Part of a small language model's weights.
Size: 12 layers, MLP 1280 GELU, vocabulary 3128, 15.9M parameters.
Architecture: LayerNorm before each block, learned positions, tied embeddings.
Training: 445M tokens, 6783 steps.
MLP neurons of a small language model. Each row is named by its layer, matrix (down: output weights) and neuron, and shows model dimensions 128-255. Each number is 128 + 24 x the weight over its row's rms, rounded and kept within 0 to 255. Numbers have three digits each.
Before each neuron's rows, "fires before" lists the tokens most often just after its 100 highest values on Wikipedia text that the model never trained on. A number after a token or word is its count.

fires before: "0" 37, "2" 11, "3" 10, "4" 7, "1" 6
L8.down121:121098149130134125118125133164140130150158133151148177170113147141160128090179128110123139142164159134124133142141118109122105138152121148125137105089111128115150136119119130137083125149118105106161130113141118113096123081102130122156138097172134158142080114069092119170099126122132120115176135129152155128105094153105119118118147147090151111120055103125106108123135115113164100102150

fires before: " by" 18, " on" 18, " in" 17, ":" 4
L9.down126:120168147127152140129107148144109118130139133142140119130133121127088116164108111142160147140085124124175125081134126118166072136150121134123151130120189123130139141119116125161102078140154135168127176132097112128097148162114100131143143100153124123108114142151125110122138110114173094119135128131120136159118088124142126105167099145103083139106151101149111101122101148146093125161120

fires before: " |" 33, "th" 14, "–" 6, ":" 5
L8.down733:098090168142095156114120129158126154119109153114141121130092072092114102161156120110146130127167106115114137163088124158164092118165126138142118120087111119139082095108162105150163144155139146146170156148095152137138095102122110149135161110089131159133147139116098142106145112176111139137141112118145156114134146094064136090101109167110108078143145102113101119125185086111128130114102

fires before: " " 20, "0" 12, "1" 9, "4" 6, "5" 5, "3" 4
L7.down713:151111147151137120079124140156179124145134148113102167104148124130119094163168150154135080108118133102102178095114161091128140110146134115104092122126124092129136142145135160129103107137137140122105151112124160074127135118169124134145129134110096102149094119168115141190139141147106107163166134089125169125152149118120109093149139122138106153100159145131130101110148096112101100165124

fires before: " a" 32, " an" 9, "American" 6, " the" 5, "s" 4
L4.down830:137104146143110126109116165139085148123100149112110161165149149123135104128074114144150105196124138168160131135093115155128145089154109141154094113127129148119115125117119139120173106087153177138137088132117145082139121133138127150116134132106121132092119127173138146098121184076100131141119107071111120112182098134111130146141079151109113112108103111136133153143085147172108089091155

fires before: "-" 52, "|" 13
L8.down1145:135135159098129140126115172113134220100148130127137129108127098066154086194127151111089171106136123120117174105109145140107119103104080108130138104131134159128122174130156119133136082107100124114151113096104127162123100125126158145163129135094151093132153141116115111196161139155091138140148090093171120112100094131137080131148096130155071109125137107116163100145131140149151115116123

fires before: "0" 19, "3" 12, "2" 8, "1" 7, "8" 6, "4" 6
L7.down222:125171125144127124209115088168132162127101082112136142120146157148081186149105122116163080079155110117121119123156180121120080099098149135103065135089122170114106129150112104133122161114154146132122128131139118124108116115173137100127144122126166088123125113122132140128112117110163118129107123138112153115115132131103112123140150107121147117121131118125099135116152151155132113141127

fires before: "==" 32, "The" 10, "===" 9, "In" 5, "He" 4, "On" 4
L7.down110:130107150133153108157129123111077125122143119129140127158132149166112154147144098109143141140137092141114103155172125112139119147104182133105134123160102138131136102157117172107134142156128092152106102154169117117120119143110119093120149120153122137142152124126137129087123141099149134109122149132164152122117154117138195156147138146141187145147142117137173146109149131117146136145111

fires before: " He" 29, " The" 14, " It" 8, " In" 5, " She" 4
L7.down336:174107106144128114145151114098144169108180164111131136097142082139157149125087173116112133107164120129147139147110124121122153157131164121140093118150075141150126102151148085098129151105135160154113079096115144162139159101136155140138136147094110113113117124082108131111148138098113131117104107094121101152139123163147157129137133129136110069087121132138128172143129172133117130125153

fires before: "5" 20, "6" 14, "8" 9, "7" 8, "4" 7, "9" 6
L8.down1266:093138126097152127122130177135141172100167113173067100143140113089157134156123102142186066116083133148117097114142151090104183131114146112144135124132096134134171109076156110097175112144137113166100137140104170108143133139126113150111114150127069130130129141128124103154153113115109114143137120112143115128089159116140135086126105136118087132155127112128127123127148116118128121170116

fires before: "3" 31, "2" 21, "1" 11, "5" 6, "4" 5, "6" 4
L9.down246:132153147115135145140136144134077137128150160075124113149066104082119107127169108120139135113113132131079101111107163095132148159134126161148133172111114156130152125126119119120140116124153143125130150155175139140124150181099141132109110117102109136165108128142125146125091127110130124119144110136124118065149099176170101094123120160103154120135098086111100134127120129135129133171128

fires before: "9" 16, "4" 12, "5" 11, "0" 10, "2" 9
L8.down544:070122153145144103137102181097116134091138127143177139093195124100119122166120135145120130159141117113139122110108123127115101127118090154136124146137144106113108133141155128139100126119143104103142144146159124150141118158152134120131157150136147107095089118161083167175121150103120146105136104132111110126150126132110161183093065121081115141107134151133145123114191126134120133116135

fires before: "==" 30, "In" 11, "===" 11, "D" 5, "The" 4, "S" 4
L7.down723:179115154163169143175129168129136129131139107126132127106165127131132122144171135145133175158131127174122125117123140143130105120096161089120132134108093143141113141140173161139113154146115116135167063135119097169138108105111152102142125102097112136115156134131095101131117167101085128148097136131137124144090098132147170173128140104149139142134125129146120118154116142115143106138126

fires before: " |" 19, ":" 18, "-" 6, "=" 5, " name" 4
L6.down678:144156163169128136116121138111103099123080132135146122119146151123182095132145177145125132143112159103096102151141145099118154145133091126096099152107116134104095122142125188078131099104155139100095172143143117162133123129156074129105178064112137127112150136102128075155124116134138157119117073142124131141157142132151133067141115147146128145138115117107150153103129112112133108146139

fires before: " as" 22, " in" 12, " by" 10, " for" 8, " to" 5, " of" 4
L9.down839:122077131122143133118106107129165096150147143113129157078113118107099131196126158132134100117143181132125115083110168146145099080148129125120104126097142076135144158129128143168160115174137141159177146099117135143123142132110131111141140139134143148127099083113099131141154125140136095095128119136143158152130129126098106153157141089128121173115131115130132114129116088108119163145129

fires before: " " 37, "ary" 4, " of" 4, " Is" 4, "s" 4, ")" 4
L4.down721:097130100166075084122110160133136128091119107155148186076077140135142111164107135091169133135080149144114105130088152182121099115134121181166133124144090087105159115142103140114117106176126130114128081092148106116149131147150120099132122141112084123127104158124113136144135111159187123113172120102135103115138111147134119138090132101150128152161154099159128182128120113138170158126132

fires before: " The" 20, " In" 8, " This" 7, " B" 7, " He" 7, " It" 4
L4.down91:158121104107141119129150112130111097108162128160162135175134100170137113146129084108124173115136092134143156127127126065098137125117154126156143126141155163174129179125104103099155119100158075159117132138122144133130124148111128124098073105118105127155102123092140066120149146116127161122145103147156142110088162091133170127149104117153138165105084105127140125191158085124116102124140

fires before: "|" 53, "=" 10, "M" 6, "on" 6, "===" 4
L6.down625:106113153132126143128167149100102150074139154105151106134125114090133127139113116154150107117108112154129114077160115118135106108053133118086155077138161172100172124126147139122146166134138119108142099119130136111101103125144147076152140142117110113151133119100149090120116131142157137125139114108102110153122151154129118134102133111140145172132118164173147118143125148122097099128129

fires before: "8" 13, "6" 10, "4" 8, "5" 8, "1" 7, "2" 7
L9.down877:132158124138106157123141112114163133089117093114132115097116158147076176141145137098125077141097129136131147148115129141105138156134066128144182169121103109124109125108112099080111174079148129161118112130140111130104111148123128174113158053124160110108127142148135172113119118088154137111129146153136114117128118133163176126116148129151163161136150114100107123095134167111120107107150